{"n_layer": 10, "d_model": 256, "n_head": 3, "n_kv_head": 1, "head_dim": 64, "d_mlp": 320, "vocab_size": 1755, "activation": "swiglu", "norm": "rmsnorm", "norm_place": "pre", "norm_eps": 1e-05, "positions": "rope", "rope_base": 10000.0, "rope_fraction": 1.0, "qk_norm": false, "attn_scale": 0.125, "bias": "none", "tie_embeddings": false, "parallel_block": false, "init": "uniform", "init_std_qkv": 0.0295, "init_std_o": 0.00762, "init_std_up": 0.0295, "init_std_down": 0.0059, "optimizer": "adamw", "lr": 0.00157, "lr_mult_qkv": 0.7, "beta1": 0.9, "beta2": 0.95, "lr_head": 0.00735, "warmup_steps": 299, "schedule": "wsd", "decay_fraction": 0.596, "decay_shape": "linear", "final_lr_fraction": 0.02, "batch_tokens": 32768, "seq_len": 1024, "doc_mask": true, "train_tokens": 246000000, "steps": 7508, "dataset": "wikipedia_en"}
MLP neurons of a small language model. Each row is named by its layer, matrix (gate and up: input weights) and neuron, and shows model dimensions 32-127. Each number is 500 + 50 x the weight over its row's rms, rounded and kept within 0 to 999. Numbers have three digits each. A neuron's up and down rows have the sign that makes its largest values positive.
After each neuron's rows, "fires on" lists the tokens most often at its 100 highest values on Wikipedia text that the model never trained on. A number after a token or word is its count.

L2.gate280:513522528459570436421411523474424564507402476461472526436435446623517479473439483536439524486433566507494526517524548435438474416537535490543504535477520492436529604484477473486493456551590476557446480460483440567543544630399547504469462405541552526490487503468433569498505527535508489562
L2.up280:460507470466467507401421458507453591500464476552520489450439446541481427431526445508492498477410516522529496542548489505479442496506580523517456491494491550427582586417466451539427487467535491476487467440477422520570527524472508510461459433467523560450522501544418516472484521515467542469
fires on: " ===" 36, " ==" 32, "====" 16, "===" 16

L6.gate212:569505465473506487385496468519462475453414488452504499461490429657528495491538454593574548508461508574447505521574519504500520546570539493569433553499527468542504604535468470502424595496561498553488558501500476527456469501532610444480492499423439572457587508506492490493572535542564471498
L6.up212:500543446456545461517492489534537519475541515481474485556512529494584474418612464538473445537548443542486385558500588492545532580524545599497537451454461447464476398436477511442484481513538465477440581424385511448466576442580524479429520479473442552493545468533495552601572569506479543582
fires on: "==" 45, "===" 38, " ===" 8, "====" 4

L2.gate236:495475465557534405454526509512487414492474450515531480559456504460517500485460408519503542503536527530524470537549495426523467548513488588528466541491490409511497540532531478381545586469498516502595536554522541540543562511481479356507466430518429556497578403543515522488466513527579454459
L2.up236:488483465550576387478548513545447446506507491522519514581446468423567540494454390502517612474563489566456474516519482424553432505502506567526464533456503440499491500528543498371569542462506520527571527542553531531506577531483480377503476443530498554491543415496510536470434515542594480448
fires on: " Comm" 47, "rib" 24, " comm" 13, " Reg" 10

L3.gate198:480505542474439536341541464440560561403462448604544414442608583504428451525533597462523446473394449558524444567540446531544457532532513428533454468447527553549535495497511604510488518525433508481502526542505538447481552462562469518397450489423402552563429467515482530521588577460527531444
L3.up198:506478558500509505426570524452512548486496457557522487518555496535525500474500555487510475439461489638508527454530410539492510543612496412543453602442476550463450414433464523527513523527514559457451553539498504465466558491512449494438465530420449585471390498464494490533575625465534495466
fires on: " Har" 14, " Car" 13, " Min" 13, " Par" 6, " km" 6, " Sh" 4

L2.gate173:493529438483294502467553486429511432414512525506478502485507557538500478546632510452446505487624549514527536540431519558527522528433487531512573448524428425517451499467520486536613542587530475522486504532437469538483446415508501451492538467513577465493421511487562557498603438434457387473
L2.up173:544490467546458574471409559527532623489497536464532445525513412405422514515560546371516546526534425467500499458486482558508470468454525548498528515484507529551539512469479453608487507511592473433564521543458536457504509500515520465530508513565564442515511531487486592445456565529577541548
fires on: "ing" 33, " main" 8, "ate" 7, " two" 7, "ian" 6, " three" 4

L3.gate175:533490513474455452511558605429516484544505508467594486454607496433538510630585499517528498464556505481519489514471601540466573483529486505478494456482470492496510537416509474432464564591513508396481492560537547436402555412453472493399562469536467508459523417543582555504504511402499468452
L3.up175:540543468509422494456563514471475548549421477453594466466526516456510505524542451468461531383534493539516480472478499531520459522453482485469596510463509597473493609419528488477448654546546592487449479591576478503461484399517537419498472462509446470440557537499540520435458492398526439462
fires on: " |" 99

L3.gate97:556579513442499451450453554549537486478474407408581474452500511513421465487557555515426468498473480571503538467490494539488420555531487425503441520498538512520556520493449565524444620510471460547499526510510529446484549508434456429574542512436437588552458538523471551474511504385460618375
L3.up97:474558580463458489431501557425539493425430481484504444432529524454501486537468564553508455502638419546589454453484527501441510504410530502484543505437504359534600585507537555534509560427601539487544510475429461520446526489484425493521494529516502562464539523472453471553517573502563540493
fires on: " ro" 38, " co" 29, " bro" 26, " Bro" 7

L3.gate48:527497569431491415565403512437473527545466507444511506452487545493440410501476390504503565578522530468453439515545560517465526600463393521555547504410512517434518502443434527545475543458595488519465510621508463450546530490503546520494401478505474430595490543520504512497421586534533445495
L3.up48:526578560448522475538481584518389502503467510493474569494535517460522404510449401548579603485480585563524488536530569559419572546471456556547522501426462520421647536415428527493469463565562489505442486602502430429450460482427498504463430457572496484493532488429570469494440529566539498479
fires on: " is" 17, "|" 12, "===" 9, " ==" 7, "====" 6, "==" 5

L6.gate217:529605461485470412509483445515504499461417404567534442481529593540429494559463505442472588465545493489532535438495498460487439583491527434443491488538515522546508460563414514629507581504541502455487623493488474499561439463297513444498464439400526516568433522483460510494542465446553438524
L6.up217:536498542543512529490482441492488459442395466577532483486449469511406564535504463423458491495607524574548524547455509485449599528457463482506568627435530419486487397496471459568562497565566499493451536554498522552532536525469514431543507481442559527507500396468456509421495556501520504442
fires on: " bro" 22, " Bro" 15, "le" 10, "he" 8, "0" 7, " o" 6

L2.gate112:532545408531602459479525552511496513500483461464447508486500426486510488473505466524522546407494488526519492445472460484503455498411469459519531400507506606473493475458517481487549518594384422500463524621522552571486427511534451426522527515512449537547461547583517556465557458427557533453
L2.up112:544429505517573464468457493553528508467518493540479546399473500470563490477554566438526520470424525552513521488494478462506491474513410529493459488541548474474589540490595550523504460432476518419527496575518464534421501478576492421474435510463463557591525454485589531467503347459559513506
fires on: " Is" 19, "u" 13, "itle" 8, " same" 7, " and" 6

L2.gate27:446522454542309474488520432478475620434414488463533483436467501502486422511476532445496560501520554502555527564485522483468505453492499518535457454457512503576575520439494497525516473579561441511486438452503439453563519446440525480486380435519497428554559489471468529507433499479496417528
L2.up27:520510502464466447411446476468463614450431493490486535456517418584567549455503521499508507562435413583546593433526544397504512410558541523548575535528502573425546503453565399576412401541488478510533440455447465535526564462443505528498548443472522494502493504428399539471538546450507488435
fires on: "==" 65, " ==" 20, " ===" 15

L3.gate204:502455503640342456442543533534546572390408533520612342502546507470406412533531506613463445542551505367530526471541544401468450462484465536360516492485573503569566521501495507521462457496488509475475525577599492508449474493495609461477587439546547450497580473533433603455547473438525470504
L3.up204:494417511569423442467494430529488491467467607500537449522552404552494449577489559522488474557533446458561550444463540456516520423537567514465423555433510466533491445452522509538431432453409458476434503538496397477421438506493458537477589533589566427420531495462495502425526526432508480560
fires on: "or" 16, "-" 16, "c" 13, "." 11, "," 8, "ct" 6

L6.gate24:466453444588475415531482484517523556502522515512477526511571425535500507590500454560527484462467441561501468463564480462486429469515464429388438429475508465453481550490410531498600486546512522542497474566471465472549404522530422487579467446442625539520534445552472477459521466561637382509
L6.up24:470538461522498559410419490398501438533510535507438461593424487453468435455508534518488544522592476482487475579494469561553607537569560443522512562469430541533439516475627437461534426476421524474499461419479546570476495539585495556411462574504520469511552494522523437503492538521482513567
fires on: "h" 30, "he" 25, "-" 12, "b" 7, "w" 6

L3.gate88:552374603475545496482426554455443495536475517618560534477522544407419522539469483547460606489499503457419496612531538415466551578464531501503511483558472482556464468547533496547491576480618521507473490404533395539507467508506499522477474404488545504491621512513522488542446526552528413463
L3.up88:475454497430515533478448545629508515519481555571510525499460495509477499472414489476585552450486427509435528597548449513421534609517552480538492460601443554357586421547512472525513527388515438508526451384605460618559513488527444494592497466364490516464484471507468552515512483450519568558
fires on: "3" 33, "ing" 23, "ion" 10, "19" 7, "ave" 7, " to" 7

L6.gate21:495507508506618450521496467503420510497518436520514514485555475508472551513586587472511442498533437505481515562561489453421471529488443595479619446452543545554477490569530499540419494440505491516446492546452587555504542482531509387540555463467426482478533493559476581498520489512447509533
L6.up21:424449531545572612508579436440661455512543465430501498548451495505592471508446480559501580476475474526525499454507582481505612471533507492589478524548514452500448469518485522450462429442484538504520512561539466489530493451563497386488515489564556500504503506470558609542574473422527504448
fires on: "n" 45, "em" 25, "v" 11, "icip" 5, "N" 5

L2.gate99:460411542536598472482480548453476498594557474534456532533491449484541574472449533561494477461441431413449403489492415521434475487487497518499547459537515582504440565544444448513481427478460404512538517479460499483566383555511422532442540485457424587617544444529455569479501480540471514534
L2.up99:535499584511517464556497496445408497513541545538489481444549478507496519491580461494478496417432466375439416532540517481539475479527510497528497452497473402523503480529498460601441499427565536488432423505407436450611460477570368553513480477438483521525549542520556573445423474461530441491
fires on: " R" 16, " Country" 13, " house" 12, "^{" 12, " popul" 10, "age" 5

L6.gate119:487534496495451505526591492502539492397479499509583463403532545508573540465452541487516489484469570479611509468521483401514447456523541553485591493549515491515494464482578486445475523573550457525508467452517519473546503455439588457524547499500481451439458504520480509426541468431459465413
L6.up119:450483577498455518494537440569500480481498557462485514473476465532532529554496487535582465477414448403497496514533487431604460573558466464533491502479511411516518493517560511430428536400460472474531491504453477562507448513436517520563518519484558482531467481524513427433512462571521388411
fires on: "." 28, "," 13, "ic" 8, "r" 7, "att" 5, "on" 5

L2.gate10:527388489642437458509484511443531529553510429502479473426428486479451467441565538510479524589502563429523494547510444478452398434438370537590498567507494499488570550483507460550445532463505506499517488482529441550511466448553492451497454420472405548479454469482534507458580494519595458486
L2.up10:514395484515476487504484550592457562473548498479458509506493477470584517486515561478440539503505451445537480523501450452495442507422565497507512460488531383485433527474419440580515535421595578589575540534362465513639449541393484442471537524536454475476497549501470570467544550539521393514
fires on: " or" 55, " popul" 11, " house" 7, "ode" 7, " play" 4, "4" 4

L3.gate221:545528447495509555513507497436523473483549505502475484491562488564521457479545509511520465478572493453494493500506500566455454540550409385514460533516553401415404394493455465526542526537453519537465538518424510418510503572523473433532551521534559616479435557551554486490582500390522457512
L3.up221:504485521510428536478515486427520517548549505453525479442539462485504556563540505459481431593448376537461554412602498479476463490463506448440563499502453573515491537569508522447506542447445468556542487469566503629501520474487520450484607475336481525534505453478470602484505508490519485418
fires on: "ing" 23, "ices" 15, "xt" 8, "ian" 6, "aining" 5

L2.gate104:543549549452591465399476552483462484555565530422500464488523545541542418429514485542497425431500535459553508540474524454408540521460412513560434504446519457423405474472462558517503454480510533518478499512527440500514558548501457485497464518464547565424452519542442542412608525411563494475
L2.up104:459478472497620490464476488552469555606482548529526476559512496584478509410522507530526470493465572571475554519480472432468423604466543422585373502508512525409532455433424511507391514500472627569477513440518420531551474554502464576570449505462453511465474509576535468515404567588509490540
fires on: " " 34, " ==" 21, "====" 14, "rom" 6, "[" 6

L2.gate150:405467502445469439490580548516531562461436395474533489424531544508503490510495543487478528483475514540594559577533433428538500420417500408469505481471481460554473449538454505527527490459512473507559572583563543464457527524485529477468415493473473469580481451483479565525551532506524406506
L2.up150:409481481437471410455563530474447487512459443462528497415540531504541563474464538508515517427466494597602581526502415436512505396440524398499471508465489508557481459561438490512541520452504498489523552548591499472477533554477459475523440518446475475563490472451489553498494547502536438536
fires on: " Har" 34, " Mor" 22, " Geor" 22, " Par" 9, " Car" 9, " Mal" 4

L2.gate21:496571468484495446515567555472511469500490539400465465435624506547565446606556449571495485504560501533565509479475592515436554496503473518493515446413493482433522527450511470445473505597499552499490495555502593423400494424453440516424437519519407523510505337601557528494515493342539454490
L2.up21:499584459501422451483516507434396523512457481522508465449563525434510525532537435443455560387533428488547483496484520469483536511468501488413571506486514592512458528430583510482544621531519512485490444579552377503436455360511477432507554443493500462485543506456524532481501511343552405494
fires on: " |" 100

L6.gate279:531571482518540463451425489479486477402514524514537413475553341432445468443546544486466522495435509486512501528550501415549432465526472451512432431501485586418624578493540538452444563511509603538487465483577466477553431443551504427549467480514554539525549420513469472573505404405590526614
L6.up279:502486521397506497549551451515459569575524493488543495484479515521395449443534532503516574507568541457496429527499504468525516477496489484446490491508426484468435550493557430503505543477494536501501425370501523526512408520478432465516391500526475505447494521541492417377501557550507447527
fires on: "th" 40, "h" 28, "a" 13, "g" 7, "w" 6

L2.gate229:424422408545551507526485588509463540560486378480523533476565528485480487471484502548487504448516597498528558543543467460474458508422488465483559555462486423480533535502498515392569515477510561345588438562522505480431539506496480528538525473499485429472519456496532491531430483450553444533
L2.up229:405455434500507513493511526518499490517486419493519648493527463419574576461510583543441597435491577540569594486450534469489472467400558467544546472466511431528541501539503446436566441459495634444614457573545459501474465603483451536508475507473581402505501480434544529500428509475486443589
fires on: " col" 30, " Col" 21, " Cal" 15, " ed" 9, " Te" 9, " add" 8

L2.gate158:519410528629528401474560511530514428459472505514467510594497522530465475554527508543450517492445495480520503518457490464488533506524491587546544588456474380519486525499525470495456510488483429490534446515523549543520548581484478418449460445532446508437568404538479471513424476581607455474
L2.up158:467431487624541482443639488498480442545460506536452490591486490514519492581458438507549473501452501491542522452465513491499557525524538579532540580444456503550475516431516485485426481444470401464497447515547520606573550571470485483427461474536488578451507391534477490543447553588537464453
fires on: " Comm" 47, " comm" 31, " National" 11, " major" 6, " Pol" 4

L3.gate216:515491473508466498490488546536506511477485456415476476438483546407502489462455567578501535567462482488508445529554490523391490524409488522514543502407486504527498533477477446570451483517474520485492536567584469431525523406447485466419451558425408522500483417636431573495476484511507529592
L3.up216:470521506451526498478470505563458479565535538419430522434470465421565570481523600593481546455469452516612467507540500492447507460458539460569529534444348531511523453435565403546498411419489493546434531498519403476529529441474449529490435606499494517457437512513422469472478508465408530569
fires on: "ice" 22, "ake" 19, "ress" 18, "ae" 10, " took" 8, "ham" 7

L2.gate160:473391506523490490463445514501586534459457490534444496486514470413587531516414558482467569545515497497467585521565418489408488518476536398473487544511501471467426504527487531547532479547498585565551434475491487413492555366460486439625477407432472505456498478549397530432512526489489522596
L2.up160:479455470530554488468446483499556551454462450499470491513529486453591574422363534453446542568489464580471537469526477518457463448499486449525533475522494652436421540490483500489492462504456566506498458430506513488477583402509457438627514427439517491423483506532461545374517518486450584613
fires on: "L" 33, " For" 32, " In" 16, "W" 9, " y" 4